{"vocab_size": 50257, "norm_place": "pre", "rope_base": 11300.0, "attn_scale": 0.125, "tie_embeddings": false, "lr": 0.0107, "lr_mult_qkv": 0.5, "beta1": 0.95, "batch_tokens": 131072, "doc_mask": true, "train_tokens": 742900000}
MLP neurons of a small language model. Each row is named by its layer, matrix (down: output weights) and neuron, and shows model dimensions 202-297. Each number is 128 + 32 x the weight over its row's rms, rounded and kept within 0 to 255. A neuron's up and down rows have the sign that makes its largest values positive.
A block is one neuron, or neurons of one layer that tend to fire together. After each block is what it responds to, as a language model described it from the Wikipedia text at the highest values.

L4.down1163 [153 179 105 105 113 176 145  67 123 111 133 142 187 136 190 109 106 141 155 153 114 100 164 155 109 152 140 110 162 123 179 188  82 151 104 194 109 141 151 111 190  88 100 176 207 109 126  86 153 121 118 115 120 169  89 106 134 177 164  87 117 150 172  74 134 169 137  91 113 152 139 105 150 118 147  85 107 152  62 142 155 206 116 104 175 146 103 143 112 139 140 146  84  75  82 102]
Responds to: First token of a date after on, in, born or (born, such as the month or day in "born on 22 October" or "began on September 29".

L11.down312 [ 99  62 106 105 108 202 144 130  75  96 139  92 112 116 136 147 125  71 149 131 146 170 135 174 133 179 100 119 105  85  88 126 147 121 135 161  54 160 156 123 155 189 195 122 159  82 128 108 120  53  81 134 152 162 130  98 122 206 133 111 143 144 166 131 186 136 133 101 120 150 201 129 158 197 166 107 133 141  86 192 101 186 143  80 100 177 143  99 120  95 103  86 104 102  99  92]
L11.down332 [ 88 154 129 120  61 141 121  62 130 114 110 121 160  51 181  47 168 152 117 112 109 120 156 160 158 126 144 163 114 117 108 164  90 162  96 160 122 114 144 123 174 132 157 144 125 170 103 105 133 118 110 132 148 135 100 140  90 134 115 167  70 127  89 157  81 186  57 132 139 117 125 150 110 139 187 125 124 145 135 168 134 134 147  78 188 135 138  53 120 145 105 122  84 134  88 123]
L11.down831 [115 138 124 151 133 111 132 122 131 150  84 107  86  79 157 128 180 153 107  74  85 172 145 145 123  37 149 164 153 141 124 135 156 141 117 129  79  97 187 132 121 175 117 117  90 156 104 177  97 121 139 150 121 134 127 177 164 125 113 114 153 186 140 139  86 179  88 134  87 147 147 151 151 152 132 116 154 154 142  96 178  70 162 121  68 164 162 169 110 140 134 192 102 142 104 125]
L11.down931 [125 150 115 170 115 155 118 116 166 134 106 113  66 106 184 164 119 110 174 140 168  72 105 119 106 199 198 139 120 129 136  75 147 157 115 114  83 172 149 150 112 238 174 163 150 114  84 118 193 113 139 113 164 126 153 164  74  88 141 126 186  85 154 105 155 140 148 157 100  83 134  77 121 147  71  98 101 128 143 109 133  97 131 126 137  74 125 118 136 154 109 149 125 122 135 102]
L11.down1631 [140 153 107 150 154 117 109 192 195 127 170  95  55 105 165 169 111 136 141 205 101 153 152 120 159  69 101 122 188 179 146 105  68 152  88 159 141 146 153 135 123 207 105 159 106  95 157 158 116  74 158  82 170 115 113 156 120 173 157 123 120 103 115 135 158 132 156 125 112  96 120 168 136 175 166 102  94  95 109 105 186 141 116 103 138 139 110 134  85 146  92 128 132 138 153 124]
L11.down1787 [114 150 120 118 137 170 117 138 163 132 129 114 109 187  97 134 120 181  73 162 133 173 117 160 148 251 107 162 144 113 154 123 151 140 116 123 113 162  85 123 192  56 142 142 163 146 112 163 132 130 172 162 142  79 150 146 115  91 146  89  92 110 135 181 128 136 120 144 152 169 106 148 168 171  97  53  95 104  71 110 153 255 101 142 120 117  86 150 130 142 175 130 139 129 154 109]
L11.down1983 [168 100 129 177 155  96 129 117 124  99 139 168 134 131 118 109 135  70 125 144 128 195  91 127 199 129 132  96  78 136 163 164 100 154 204 100 138 139 133 108  99 213  83  84 156 144  88 169 128  98 126 172 155 105 155 128  89 155  42 124 105 143 107 210 101 123  99 132 184 116 116 156  84 132 152 176 187 179 131 136 109 149 131 106  70 135 168 145 179 119 160 175 124 110 104  94]
L11.down2028 [143 177  69 151 111 123 116 158 217 141 112 137 103 150 154 104 152 105 136 123 129 144 105 122 158 133 154 129 103 101  94 103 148 107 191 129 123 175 123 158 142  88  70 126 108 105 155 141 147 115 119 201 111 110 104 167 118 143 125 159  99 154 149 157  98  63 145 158  73 131 122 105  92 124 140 170 119 119 126  77  98  93 111  94 143 102 174 122 130 122 125 124 155  78 113 109]
Responds to: Tokens that open a specific calendar date, mostly the day number before a month in birth or death parentheses (born 7 August), plus "on", table "|", "Released:" and US-style months (January 14).

L11.down231 [126 126 160 164 126 151 181 149 139 141 132 167 130 138 255 138 187  87 148 135 135 130 116 165 133 108  36 124 127 154 143 128 117 128  99 126 140  99 151 161 136 175 127 197 136 164 136 141  88 148  91 121 142 122 121 155 124 122 161 135  98 126  82  66 127 140 133 100 157 122  86 124  64 146 169 138 143  96 113  69 118  45 237 137 141 174 132 146 168 119 151  78 150  92 139 184]
L11.down234 [111 113 126 132 130 102 118 148 123 114  75 105 131 148 101  77  76 105 161 138 128 128 101 103 152  98  40  85 101 165 137 136  85 113 127 176 132  80  83 135  96 188 137  64 124 152 152 112 171  70 151 117 142  81 161 104 175  96 180 124  74  92 106 144 123 105 163 153 128 157 140 103 143 174 144  71  97 149  87 115  66  87 133 162  83 126 141 149 131 131 158  35 137 130 132 133]
L11.down492 [125 141 168 142 119 100 221 128 121 154 117 153 110  99 192 130 158 109 132 145 111 128  69 105 141  88 122  83 128  79 149 132 128  85 138 140 117 155 131  86 146  77 129 121 125 161 104 168  19  93 162 137 102 118 140 152 112 131 183 108 114 139  93 108 154 176 124 161 134 116 123 122 118 102 111 138 125 141 141 154 109 121  69 125 160 107 114  96 170 135 174 110  99 107 109 121]
L11.down701 [166 154 149 137 128 132 143 219 138 149 136 141 159 182 193 174  96  93 109 168 118 158 156 161 155 100  79  45 160 170 137  44 149  99 195 129 139 160 136  79 108  93  92 111 107 151 169  69 119 173 136  81 142 132 101 146 185 122 110 147 115 119 150 155 140  79 149  80 152 145 133 128 115 116 170 137 105 149  88 143 178 161 146 160 107 137 103 176 156 103 141 132 118 132 141 151]
L11.down792 [164 111 133 115 157 133  82  88 165 120 134 115 154 115  23 100  87  87  30 147 163  72  87 211 113  44  96 156 153 183 135 193 110 153 177 144 108  90 136 111  69 105  85 130  62 121 102 118 161 136 176 141  95 121 107 121 120 139 134 172 169 169 145 174 159  97 197 127 137 138 112 163 116 130 176 141 137 140 163 137 138  97 104  99  95  90  98 115 133 150 145 158 154 151 169 179]
L11.down1099 [124 175 136  86 183 143 122 123 100  76 185 118 112  90  73 143  85 106 142 149  93 126 115 157 115  24  98 122 135 130 124  60 130 138  99  59  90 112  82 157  73  27  94 170 139  95 123  72 174 144 144 134 168 147 166 108 146  99 178  95  88 138 109 124 148 184 118 130  67 139  42 139  82 159 103 116  61 103 157 103 148 184 116  89 127 132 167 104 172 131 188  96 116 137 167 113]
L11.down1647 [117 177 119 113 117 116 141  96 125  93 161 119 141  97 105 114  96 155 160  96  63 177 118 121 183  34 152  92 137 206 151 148  80 111 148 128 183 130 159 159  92 173 138 122 115  97 113 138 117 154 148 151 125 101 166 149 165  97 110 151 153 101 100 114 162 106 170 158 196 150 198 149 138 100 100  82 154 169 127 104  97 187 158 145  90  61  98 161 139 159 140 100 116 104 159 103]
L11.down1916 [191 150 127 143 160 132 133 120 133 139  99 134 104 134 125 132 109 134 125 128 171 113 178 112 164 144 122 136 119 142 117 147 160 124 134  75 129 133 138 192 111 119  77 162 137 122 145 134 188 126 112 175 154 123  97 146 138  89 190 186 134 160  98 105 113 135  99 136 127 110 140 138 185 115 185 138 121 105 109 151 128 153 101 126 178 104  88  81  98 146  95 177 123 176 114 124]
Responds to: Mostly line breaks ending a dash-bulleted list item, where the next line starts with "-"; also the word right after a subject, as in accounts, critics, often, doesn't.

L2.down115 [151 167  88 106 114 151 137 157  87 107 194 137  88 100 131 169 159 112 117  93 110  97 123 163 155 108 147 184  58 148 133 130 120 133  87 127 137 137 122 111 118 173  40 120 119 103 121 102 146 231  99 165  98 142  90 116  97 149 128  97 158 135 123 109 146 118 136 113 132 137 136 191 123  88 129 132 104 116 153 126  86 169 166  85 134 118  95 122 176 121 130 127 104 187  82  71]
L2.down656 [167  62 145 168 106 149  94 101 140 150 129 125  59  77 125 126 162 137 112  81 106 133 174  75 118 121 106 167 124 125  62 172  91 101 142 171 105  87 132  69  98 116 123 158 163 138 120 161 100 165 141 110  93 159 143  91  88 147 117 139 133 147 104 140 176  88  81 165 140 126 140 198 189 154 156 121 120 108 111 123 144 188 146 181 117 123 166 119 105 131 107 197 130 160 114 134]
L2.down746 [102 132  94 135 157 139 137 157  81 102 110 112 106  87 149  87 185  94  96 139 123  65 113 113 151 150 169 114 129 144 104 158  97 119 121 158 125  91 108 155 178 252 111 152 158 141 109 153 206 148 136 192  77 218 116 141 160 127 175 172 122 198 128 140 105 148  96  80 122 130 139 111 138 156 138  72 107 134 127  71 168 158 124  98  83 169 115 145 141  92 112 143 122 149 137 179]
L2.down1142 [125 138 136  84 108  84 171 164 114 137 110 146  93  92  98 179 141  95 166 125  97 113  66 146 177 123 140 117 109  97  92 152 141  68 159 164 113 139  96 172  77  65 147 147 148 139  98 185 190 108 101 152 157 130 158 113 101 124 118 124 124  70 103 121 147 167 143 112 100 127  81 167  94 114 134 109 146  79 118 114 110 147 158  97 112 151 194 129 154 120  96 164  74 153 106  46]
L2.down1183 [106 130  82  84 183 110 112 148 163 189 137 145 142 107 119 168  58 104 156 141 107 186 145 138 140 177 159 142 184 128 143 145  82  91 168 138 102 139 123 194 127 195  93 107 103 113 164 133  92 184 118 104 138 121 101 140 101  84 181  93 145 124  95 101 199 124 173 189 202  75 124 108 143 144 143 116 177 201 251  84 150  98 153 102 155 146 109 186 119 155 114 146 154 141 154 192]
L2.down1503 [116 139 110 129  76 179  74 158  98  96 122 165 137  91 116 147 136 172  52 122 144 190 101 152  51 171 131 115 147 106  79 147 142 132 154 148 133 133 122 158 167 194  74 127  78  84  99  99 132 137 122 112 160 130  96 145 116 171 134 107  76 131 117 124 187 118  86  78 172 122 141 182 127 107 103 163 137  94 147  95 158 128 106 142 112 203 153 104 124  99 179 156 186 106 131 156]
L2.down1790 [137  94  47 146 144 125  70  95 117 189 142 151 132 105 111 101 112 166 133 115 103  87 109 103 142  71 139 120 156  94 134 128 118 128 114 179 142  87 140 117  81 216 172 113 147 196  86 124 127 138 173 159 135 176 119 102 100 102 178 126  81 129  77  88 101 141 128  89 172 153  97 177 178 109 118 115 113  93  90 137  99 124 149  97 142 137  97 182 177 124 119 188 132 133 118 121]
L2.down1973 [112 185 115 173 113  84 119 105 121 102 133 115 132 136 139 163 181 105 103 203 103  97 118 168 126 113 218 191 130 181 135 138 107 154 172 160 156  81  86 116 105  92 101 122 125 122 128 110  92 134 128 175 110 111 132 121 119 140 114 153 178 131 102  92  74  78 144 173 102 141 142 192 129 121 133 167  91 103 119 115 120 140  66 130 227  75 147 134  80 137  28  50 137 126 133 149]
Responds to: The preposition "on" (sometimes by, from, upon, off) right after a verb or clause, mostly before dates or places: born on, launched on, located on.